Weights of a small transformer language model.
Architecture: RMSNorm before each block, rotary positions, biases on query, key and value, tied embeddings.
Training: a variant of Adam for these matrices, 516M tokens.
MLP neurons of a small language model. Each row is named by its layer, matrix (gate and up: input weights) and neuron, and shows model dimensions 128-223. Each number is 128 + 24 x the weight over its row's rms, rounded and kept within 0 to 255. A neuron's up and down rows have the sign that makes its largest values positive.
A block is one neuron, or neurons of one layer that tend to fire together. Before each block is what it responds to, as a language model described it from the Wikipedia text at the highest values.

Place-name word endings. Final word-piece that completes a multi-token proper noun, mostly country or state names, e.g. Qat-ar, Kans-as, Pakist-an, Mex-ico.
L7.gate23 [180 101 130 121 118 161 108 172 113 130 131 121 119  94 128 139 135 176 161 137 136 111  95 105 101 158 126 127 126  98 167 128  75 138 170 142 109 136 147 108 128 149 138  87 116 110 129 106 160 115 133 137 102 136 163 126 156 138 149  88 107 124 131 119 147 112 145 121 158 145 139 135 107 131 141 140 150 156 152  94 102 107 153 172  83 108 144 108  95 115 179 117 107 152 157 107]
L7.up23 [148  97 196 132 102 120 153 101 140 120 140  77 117 131 157 112 156 101 106 126 105 149 148 131  98 129 157 143 118  96 151 127 114 109 114  91 105 129 153 125 142 109 158 116  96 110 151 133 145 124 136 114 109 123 153  80 109 138 125  93 134 173  98 137 144 211 139 146 147 114 127 165 145 121 142  75 148 117 124 118  71 139 116  97 138 102 126 144 167 109 122 117 110 145 106  87]
L7.gate89 [128 121 186 119 141 157 131 125  94  97 133 152 141 119 101 133 120 166 100 167 135 119 126  97 151 153  93 121 165 162 144 132 121 101 147 141 149 121 139 137 113 105 157 125 122 108 133 188 157 142 136 117 125 129 135 126 127 107 185  71 107  74 123 119 120 150 151 126 171 128 137 113 116 133 167 127 127 158 121 105 118 113 114 152 111 113 140 169 145 128 112 141 170 160 139 119]
L7.up89 [185 131 118 115 117 138 111 132  92 130 112 101 138 138 156 162 126 163 112 133 146 149 143  97 157 108 140 101  98 126 119 157 116 145 157 132  97 123 172 124  93 151 116 133 103 142 124 141 114 134 119 121 138 131  97 135 127 156 131 124 110 121 104 122 165 137 131  89 129 101  89 122 155 146 153 119 156 143 100  94 145 132 114 140 153 100 144 131 115 149 137 108 114 187 111 107]
L7.gate209 [169 109 121 126 145 102 160 139 130  67 130 136 108 140 161 126 144 119 135  96 120 138 165 121  83 123 125 109 113 182 108 111 144 111 111 138 100 140 137 132 142 104 121 130  94 109 155 143 132 153 134 167  98 115 145 144 150 118 139 157 104 178 144 136 122 121 108  94 107  90 130 139 125 101 134 115 147 106 159 133 102 124 152  69 105  89 121 126  85 131 142 134  63 149 134 146]
L7.up209 [115 142 188 100 139 152 142 128 127  94 161  92  62 117  87 131 125 147 136 106 117 144 123 141  84 130 173 165  84 136 157 147 123 137 129 112 120 130 143 171 129  92  74 125  96 130 101  88 107  90 106 137 119 104 115 148 155 104 137 130 137 142 146 126 179  90 144 158 167 133 137 147  97 134 103 171  91 166 126 142 128 135 147 118 132 112 144  88 123 115 155 181 132 123 109 170]
L7.gate801 [133  82 163 148 108 182 147  90 146 117  96 128 137 171 132 143  85 160 150 145 102 138 105 146 111 137 171 104 161 100 123 187 130 152 130 115 103 131 104  69 124 127 122 120 126 153 125 169 155 163 139 117 112 120 129 118 138 141 147 103 127 138 112 115 138  96 169 102 186 130 161 131 139 131 111 116 121 131 155 117 137 104 115 138 111 110 159 103 133  97 109 161 148  91 133 156]
L7.up801 [155 149 133 205 155 169  97 128 128 171 144 163 147 143 113 148 110 127  99 129 139 130 105 167  81 104 104  61 116 113 156 151 113 109 120 172 131 126 146 114  83 108 148 156 111 105  81 108 108 122 168 122 115 110 156 123 154 100 123 104 163 112 139 153 136 122 134 124 126 143 107 161 147 101 125 103 165  90 115 125  51  90 155 144  67 143 147  78 137 140  95 173 118 143 119 127]
L7.gate871 [108 129 117 153 160  79 110 104  89 106 152  97 105 115 125 140 145 131 129 132 135  97 119  95  95 166 118 119 176 142 103 146  95 120 130 144 164 129 117 108 113 125 167 134 117 122 106 113 112 151 152 158 104 156 156 144 171  86 104 105 104 133 151 164 119 112 153 106 135 141 134 125 154 106 138 115 105  95 127 117 129 129 103 130 127 139 137 113  86 122 143 105  89 125 155 165]
L7.up871 [163 142 146 134 128 104 131 122 117 127 132 117 137 153  98 104 118 134 131 140 151 141  96  84 158 149 131 169 127 126 138  87 118 108 201 140 152 167 147 157 141 141 169 127 111 129 160  84 136 114  95 150  97 145 183 111 143  91 111 141 101 108 157 156 159 161 108 145 144 123 114 134 156 148 173  99  86 146 177  86 135 116 160 131 122 102 138 156 148 206 163 104  92 117 124 120]
L7.gate1010 [111 106 158 175 110 104  98 102 115 149 153 112 141 115 102 122  86 119 129 140 169 116 138 158 160 149 142 136 162 140 184 151  81 160 102 129 107 128 154  89 131 173 158 140 144 123 124 118 148 156 105 162 106 116 136 140 138 117 135 131 115 134 126  84 170 129 181  91 148 141 133 166 131 119 157 160 123  96 125 135 140 104 133  75 149 138 110 156  72 107 112 115 126 130 133 143]
L7.up1010 [119 146 142 121 125 114 167 114 112 166 150 134 113 119 173 159 153 125 143 142 145 122 134 156 141 145 108 116 121 148 101 125 157  85 140 169 122 139 159  93 192 118 109  93 121 100  71 108 136  98 163 149 116 135 114 133 130 123  99 171 152  98  74 109 133  99 102 104 166  91 126 175 156 149 146 122 121 136 147 132 122 167 124 133 117 147 138 110 144 103 160  96  99 140 145 132]
L7.gate1153 [157 115 152 153 146 138 145  91 113 139 141 169 172 107 127 130  91 140  96 147 116  74 135 102 118 102 120 148 133 151 130 155 194 115 116 113 121 140 105 132 155 131 106 103 110 120 114  97 164 142 130 119 140 141 112 154 132 157 177 110 133 165  91 123 113 181 150 100 142 105 123 126 112 114 182 144 128 120 144 130 113 174 155 102  95 155 116 121 114 128 106  85 169 142 143 152]
L7.up1153 [164 122 115 136 158 114 135 119 120 114 125 150 105 106 166 130  96 102 122 143 151 163 155 104 115 106 201 162 143 143 111 166 114  85 158 167 110 155 169 120 135 144 121 122 110 146 137 148 122 145 129  95 143 116 125 134 167  80 103 124 115 124 107 122 122 129 155 103 144  91  85 108  66 143  84 119 140 123 154 124 139 139 177  68 150 115 129 136 136 128 150 135 117 130 138 116]
L7.gate1239 [162 132 110 113 124 111 147 137 119 109 155  87 137 147 119 163 108 125 116 146 128 136 146 110 101 131 131  78 151  86 129 108 162 121 147 150 118 115 103 169 156 109 151 161 147  66  91 115 134 148 136 155 142 156 164 170 145 109 127 105 150 105 148 122 151 114 163 125  97 140 167 127 129 136 109 129 149 164 133 125 170 127 126 144 146 134 164 111 157 132 164 142 138 104 135  99]
L7.up1239 [149 159 129 116 157 133 119 141 117 137 157 135  84 145 110 116 112 165 138 105 111  97 123 139 118 111 123 141 143 140 124  83 119 140 111 135 100 102 127 134 152  98  89 130 114 112 113 149 141 121 128 117 128 144  92 166 152 181 119 132 159 130 173 142 192  93 103 127 141 105 146 174  97 137 111 171 127 154 158 139 184 145 148 128 123 133 150 148  88 105 118  95 141 124 149 186]

Clause-linking temporal connectives. Connectives after a comma that end a clause and open the next event, mostly in biographies and narratives, such as before, and, during, until, then.
L8.gate520 [128 123 133  87 158 121 106 133 147 145 135 107 138 130 100 153  73 132 134 127 125 149 138 133 102 154 134 154 130 167 133 138 107 155  66 111 108 131 130 120 136 144 135 125 114 113 127 136 111 134 154 112 136 100 144 128 113 115 179 132 109 124 128 168 135 187 114  82 140 154 105 148  94  90 140 180 171 113 109 147 118 153  75 147 104 130 118 101 159 104 110 130 134 163 147 111]
L8.up520 [120 112  79 114 133 132 139  94 142 105 155 144 112 157 110 127 133 146 133 130 122 153 161 109 128 123 126 147 160 115 125 130 137 158 101 118  82 120 120 117 143 110 107 144 144 124 184 107 136  72  85  99  88 118 159 116 106  99 138 109 143  81 146 163 124 147 127 128 116  85 124 114 144  96 127 111 132 137 149 165 121 146 148 130 131  94 149 174  95 149  92 170 128 104 112 142]
L8.gate718 [130 153 155 129  91  87 125 109 145 110 172 110 152 139 147 117 125 145 173 102 139 138  90  94  97 121 139 135  87 135 123 144 166 144 143 133 109 160  94 145 112 113 126 147 138 141 127 107 106 130  93 126  93 124 164 120 152 176 119 131  85  94 135 122 159 118 105 109 163 114 122 148 147 100 159 152 132 135 150 151 150 103 114 136  67 166 121 111 100 161  91 160 142 104 127 124]
L8.up718 [175 156  94 157 110 121 139  90 125 145 122 142 128 141 113 149 122  99 138 104 146 137 114 178 129 122 105 155 139 168 103 106 103 159 128 107 113 134 145 100 138 155 130 117 149 111 170  98 133  98 122 141 105 133 126 119 130 147 136 140 153  97 181 148 129 169  99 113 135 114 141 122 112 126 107  96  91  94  97 119 127 119 112  79 165 134 106 134  96 111 133 155 151 170 111 176]

Time-period word endings. Final pieces of time-span or date words: decades, week, decade, seasons, season, II, years, 1920s, the year digit in 1885, Sunday; occasionally other word endings (rail, politic, reasons).
L7.gate115 [ 79 129 110 160 116 106 144 125 127 128 155 117 162 159 109 192  95 109 140 166 145 127  89 140 154 141 148 156 167 121 176 122  98 139 154  69 112 125 102 129 132 116 114 133 126 129 147 139 103 126 140 129 108 166 101  76 144 155 138 130 124 153 103  95  90 126 129 152 141 125  85 131 114 134 149 131 111  99 132 140 133 107 169 148 122 143 128 122 148 127 148 114 171 128 146 140]
L7.up115 [124 118  97  87 127  93 104 162  94 153 128 134 144 111  92  71 144 121 132 158 126 117 109 109 175 179 119 107 110 120 137  86 132 148 141 145 156 113 106 119 139 134 114 120 141 165 106  67 139 141 126 124 133 108 124  91 123 149 134 163 165 136 163 155 118 140 138 134 146 173 143 145 155 149 129 136 129  75 126 165  96 140 136  66 173 120 146 122 129 138 134 159 145 163 127 129]
L7.gate131 [126 127 168  81 153 158  80 108 132 118 140  94 125 164 137 127 127 134 174 136 150 136 112 100 116 116 170 116  99 142 114 159 131 140 126 115 144 136  94  62  94 146 132 148  94 136  78 129 166 131 111 114 116 120 129 153  83 137 101 131 139 110 133 153  88 182 141 121 111 110 113 128 137 121 118  93 112 100 108 157 123 118 132  89 107 111 165 146 112 155 135 127 147 141 133 117]
L7.up131 [140  99 147 107 149 154  79 144 119 128 108  99 148 120 135 158 115 142 158 143  77 111 148 106 126  99  88 160 125 149 128 116 125  80  88  96 162 127 120 104 124  95 137 128 141 163 113 111  95 169 147  93  96 158 112 139 134 151 103 161 121 153 155 134 117 110 126 167 116 187  84 134 131  90  97 141 130 136 108 117 102 123 125 120 132 172 138 126 134 119 125 129 128 156  96 113]
L7.gate146 [164 154  70 123 109 126 146 127 134 110 124 121 122 111  94 132 112 138 129 155 125 140 161 110 113 123 160  72 139 103 121 117 134  92 147 121 176 113 135 132 137  95  58  81 137  87 117 108 155 135 148 112 104 169 161 136 128 129 113  67 127 146 100  93 119 122 159 123 124 165 130 117 113 118  98 129 156 137 122 142 127 134  84 167  86 152 127 143 147 106 103  71 112 135 148 142]
L7.up146 [ 92  73 124 175 135 146 124 150 154 150 172 172 145 137  93 154 154 111 103 111 164 127 138 136 174  97 118 156 118 138 128 112 130 145 138 169 118 102 107 133 123 137 116  85 110 179 163 164 144 107 124 173  92 131 125 156 107 139 161  83 115 128 118 118 142 135 179 155 115 146 128 153  98 123 140 141  87 140 138 113 157  96 161 152 143 135  94 148 117 101  77 120 143 137 131 114]
L7.gate170 [130 103 114 135 175  65 130 135 143 128 130 143 117 131 119  88  99 148 138 137 134 181 119 144  95 146  84 153 174 111 119 129 118  80 104 128 149 134  80 143 111 122 157 107 148  96 112 125 122 130 108 132 134 105 103 137 120 100 148 103 153 132 151 133  95 110 122 120 161 123 135 147 127 128 127 140 140 140 124 154 111 101 164 126 127 109  84 118 114 124 100 111 160  89 104 123]
L7.up170 [146  98 124 160 160  74 169 129 120 132 162 124 135  99 167 150 114 131 140 119 101 128 122 106 130 139 131 131 120  89 139 122 132 102 128 114 149  98 136 130 101 113  90 149  87  86 122 173 127 112 132 149 144 130 118 172 138 123 148 103 124 117 158 165 114 183 110 107 139 102 119 163 148 117 122 118 151  78 101  81 145 103 156 117 126 181 134  86 151 118 163 141 111  88 135 138]
L7.gate619 [125 124 164 147 155 139 176 113 168 104 117  74  87  93 117 110 104  91 151 114 132 124 169 119 136 138 150 127 137 108 148 168 142  96  82 113 108 148  96  71 105 137 113  92 116 139 149 124 103 152 159 125 107 139 119 143 114 149 141 154 138 127 151 136  71 172 121 122 170 139 113 155 113 149 156 104 101 174 138 113  76 140 153 135 149 104 156 103  84 145 150 153 165 111 135 131]
L7.up619 [108 128 132 141 145 145 135 103 131 146 148 156 139 102 147  91 135 113 132 116  90 126 103  96 114 113 164 128  65 141 132 106 144 113  80 135 111 120 143 146 120 126 118  74  99 146 118 107 128  91 157 125 136 105 174 170 154 122 183 147 116 123 142 142  89 127 127 124 115 133 145 125 129 128 134 111 115  98 121 127 132 131 114 163  88 125 146 132  96 132 147  86 157 171 139  95]
L7.gate844 [116 131 117 117 123 103 127 156 138 145 136 164 124 105 105 148  98 142 112 132  77 141 142 151 130 118 165 137 152 161 125  92 110 134 138 115 146 119 127 105 119 173 112 150 113 156 134 104 127 156  78 129 162 101 119 145 136 120 125 136 119 142 161 149 116 128 101 138 113 149 139 155  96 118 125 109 119 111 142 152 140 165 132 139 135 175 113 135 154 130 108 135 110 129 181 151]
L7.up844 [142 129 114 168 103 116 139 139 121 119 151  91 148 159  93 140 146 109 149 126 129 125 148 114 114 110 165 156 155 132 150 120 115 160 148 133 168 162 135 129 113 121 105 110 145 111 106 129 136 139 122 158 129  92 117 119 142 136 116  87 112  78 142 104 100 125 135 179 157 128 134  97  81  87  96 156 101 150 152  91 137 130 106 153 132 155 139 129 115  83 152 162 195 118  87 151]
L7.gate973 [146 131 170 154 152 107 164 127 122 120 100 133 101 131  86 133 115 140 101 162  89 153 108 164 139 143 118 122 126 177 117 131 138 145 151 155 171 127 146 129 144 154 129  92 139 142  99 149 140 130 103 130 126  81  93 113  94 130 146 137 120 129 159 117  69  97 137 120 167 140 102 127 109  95 132 151 106 143  98 127 119  86 160 129 120 125 160 120 184 113 180 167 132 156 168 142]
L7.up973 [156 170 120  66 140 117 117 134 109 157 126 144 123 134 173 151 119 102 100 111 116 120 166  93 127  84  93 118  97 136 104 117 135 122 101 165 133 132 116 112 164  89 136 148 118 136 166 132 126 136  86 157 107 159 159 100  94 119 132  82 141 128 159 124 126 122 134 133 194 120 141 119 134 114 113 126 130 110  75 104 113 125 121 122  98 124  76 104 140 139 177 131 126 147 131 120]
L7.gate1307 [121 124 166  94 108 115 157  94 147 119 144  95 139 149 147 140  78 116  92  80 132 137 108 142 115 114 167 119 117 136 140 133 138 136 123  99 139 105 143 126 114 128 151  79 122 145 125 127 141  74 148 153 129 140 130 126  65 157 199 115 138 141 188 159 134 127 191 120 109  96 140 127 101 161 107 139 123 123 143 139 152 121 143 101 103 135  97 113 124 138 154  99 155  78 175 163]
L7.up1307 [ 95 109 146 119 154 132 131 136 105 132 129 105 146 106 152 141  91 118 125 155 103 147 112 176 133  97 150 149 151 136 151  86 120 149 152  92 143 149 115  97  90 155 136 102 150 110 147 135 126 103  93 107 133  93 127 114 129  83 108 115 153 166 163 116  98  79 136 146 129  89  90 121 114  99 115 122  87 128 102 124  94 163 117 105 154 120 136  92 116 102 117 152 141 150 103 160]